Weights of a small transformer language model.
Training: a variant of Muon for these matrices, 147M tokens, 8991 steps.
MLP neurons of a small language model. Each row is named by its layer, matrix (gate and up: input weights) and neuron, and shows model dimensions 80-143. Each number is 50 + 12 x the weight over its row's rms, rounded and kept within 0 to 99. A neuron's up and down rows have the sign that makes its largest values positive.
After each neuron's rows, "fires on" lists the tokens most often at its 100 highest values on Wikipedia text that the model never trained on.

L5.gate97:54 39 50 47 67 41 44 37 80 71 46 39 54 49 38 47 45 65 33 34 67 80 31 38 53 51 59 55 45 68 60 44 40 40 65 24 51 59 51 39 47 47 53 44 39 35 69 67 38 38 56 37 55 29 56 35 33 13 63 37 47 49 51 52
L5.up97:53 47 31 49 41 37 55 43 37 54 67 46 30 79 27 51 59 56 38 60 47 40 64 63 75 45 61 68 59 60 50 47 49 56 68 53 48 48 65 57 32 40 33 64 34 47 52 62 66 55 58 28 46 39 51 66 40 39 53 71 31 48 49 67
fires on: " ext", " dist", "xt", " def", " Att", " t"

L4.gate174:39 32 53 35 51 43 53 41 68 65 60 42 39 73 38 37 45 54 61 57 42 58 32 35 56 61 78 39 43 43 44 57 51 56 37 28 48 36 40 41 48 42 44 65 46 60 57 69 49 70 42 53 40 50 69 68 65 39 59 44 52 33 55 55
L4.up174:41 29 61 51 64 51 38 66 65 74 49 27 48 43 62 50 25 39 52 38 58 59 38 50 37 49 61 43 72 52 39 52 18 37 44 51 39 60 53 45 44 53 56 61 57 48 50 61 50 53 35 70 37 64 60 33 66 55 40 62 55 50 60 49
fires on: "il", " Cal", "al", " Pal"

L5.gate254:70 75 68 54 59 54 55 42 66 36 55 67 35 35 71 66 62 35 44 19 56 50 67 61 38 47 61 39 47 43 38 33 59 78 49 46 41 44 24 48 56 54 53 55 66 52 42 55 40 61 59 33 44 51 49 73 45 50 35 58 48 56 36 42
L5.up254:63 54 49 45 61 31 37 74 55 42 42 64 41 50 62 31 70 49 50 08 43 51 68 42 38 64 35 43 50 31 45 62 38 61 34 37 89 70 45 38 81 32 53 52 68 56 47 39 67 51 62 42 54 47 48 73 48 43 37 44 45 43 54 44
fires on: " song", " album", " that", " film", ":", " h"

L4.gate19:42 37 60 56 37 59 36 58 48 57 47 62 46 50 54 43 39 54 31 51 40 54 49 75 39 49 53 30 78 51 47 48 22 43 67 47 47 61 73 70 43 25 12 55 54 38 40 45 59 63 52 51 34 59 54 45 38 26 79 52 72 54 60 45
L4.up19:25 62 52 58 46 55 59 49 41 56 44 48 41 62 64 55 29 59 70 53 74 40 46 59 35 65 70 37 46 37 24 64 75 40 42 52 58 72 38 42 55 40 60 60 56 54 78 80 53 44 51 43 68 37 59 60 33 36 32 48 64 41 26 50
fires on: " O", "O", "- O", ", O"

L5.gate1:63 45 53 64 54 45 51 45 56 34 54 54 43 42 73 37 45 41 54 37 47 39 72 72 46 60 57 43 30 36 50 49 60 67 53 67 48 50 49 68 47 78 44 61 66 74 59 49 45 50 59 52 55 66 59 52 60 60 40 49 51 54 67 52
L5.up1:77 45 52 51 59 52 36 67 47 50 41 54 36 48 53 31 70 63 14 61 52 56 31 40 39 51 21 55 46 45 60 38 58 52 49 62 64 53 53 70 56 14 65 53 68 48 49 55 39 67 46 44 36 46 58 58 66 66 51 42 60 53 53 51
fires on: " d", "j"

L5.gate80:61 50 40 44 56 41 54 59 52 53 53 44 72 31 40 43 52 43 60 35 54 58 56 50 52 51 52 51 48 52 55 25 59 32 50 80 72 62 43 60 43 61 81 52 18 44 53 65 37 61 58 63 33 48 52 62 51 35 74 46 58 45 46 71
L5.up80:42 45 58 30 38 62 38 44 89 43 60 39 29 45 38 55 35 40 61 34 42 41 60 45 46 64 52 57 60 37 63 41 47 63 41 46 33 51 50 35 65 39 50 40 42 50 53 47 45 60 55 69 35 51 31 52 65 60 41 58 65 51 43 26
fires on: " in", " in the", "==", " from", ":"

L5.gate225:60 44 47 60 47 33 43 49 44 64 58 40 37 45 66 51 61 44 58 56 37 47 41 36 42 47 53 26 39 50 65 51 61 58 34 56 40 58 61 40 53 42 51 62 68 60 59 39 35 71 74 68 35 37 60 22 51 67 65 35 74 55 59 58
L5.up225:49 21 62 48 38 61 59 60 39 47 38 74 53 52 49 34 42 52 46 41 58 57 39 37 49 49 40 51 72 56 22 45 49 61 46 54 68 49 23 24 36 36 53 64 62 55 46 25 60 45 58 72 44 64 45 24 49 44 42 45 60 54 46 50
fires on: "al", " real", "ial", "il", "el"

L5.gate71:43 52 64 43 34 64 63 64 47 24 31 39 44 31 36 48 50 27 49 43 63 53 47 29 39 75 41 72 54 48 47 35 43 45 46 28 72 38 56 60 41 62 58 44 75 39 37 61 44 42 49 63 35 30 46 63 62 44 46 58 67 55 47 21
L5.up71:37 36 55 50 52 29 76 53 43 63 59 44 42 41 50 39 46 51 55 51 29 50 48 56 53 48 47 71 52 50 49 47 48 43 68 27 59 48 62 58 69 56 30 62 42 43 41 69 45 51 54 48 53 63 31 52 45 22 51 49 50 42 38 32
fires on: " dis", " ex", " poss", " co", "ab", " pro"

L5.gate243:39 63 60 50 80 47 81 56 49 56 66 42 49 68 67 38 49 47 31 60 51 55 62 62 46 27 49 51 31 53 42 31 63 57 31 45 39 61 41 55 69 52 45 51 36 48 51 54 35 60 47 58 63 40 42 38 53 34 51 41 55 40 45 50
L5.up243:40 46 65 39 76 61 64 40 45 52 61 43 44 48 49 57 56 36 44 43 31 55 46 41 28 59 47 42 44 36 41 49 24 47 60 42 44 44 69 52 51 60 86 63 57 60 51 63 29 42 37 56 64 54 45 57 55 55 52 34 53 45 61 38
fires on: " Man", "and", "m", "ord", "ish", " pat"

L5.gate236:57 46 43 63 49 45 51 73 64 46 35 62 37 60 62 54 38 49 43 55 59 38 47 43 66 40 30 58 57 55 77 41 72 53 53 30 62 45 37 56 51 53 71 48 56 46 63 46 41 36 68 47 26 27 53 55 39 54 51 46 50 43 64 57
L5.up236:57 41 52 49 58 58 52 42 38 19 26 55 44 57 43 20 82 59 39 53 38 57 25 50 52 68 66 53 48 53 50 34 45 60 31 62 56 54 46 52 31 27 49 57 38 66 46 40 41 47 39 52 65 64 60 49 51 39 34 46 62 82 49 55
fires on: "-", " and a", " fl", " | S", "l", " v"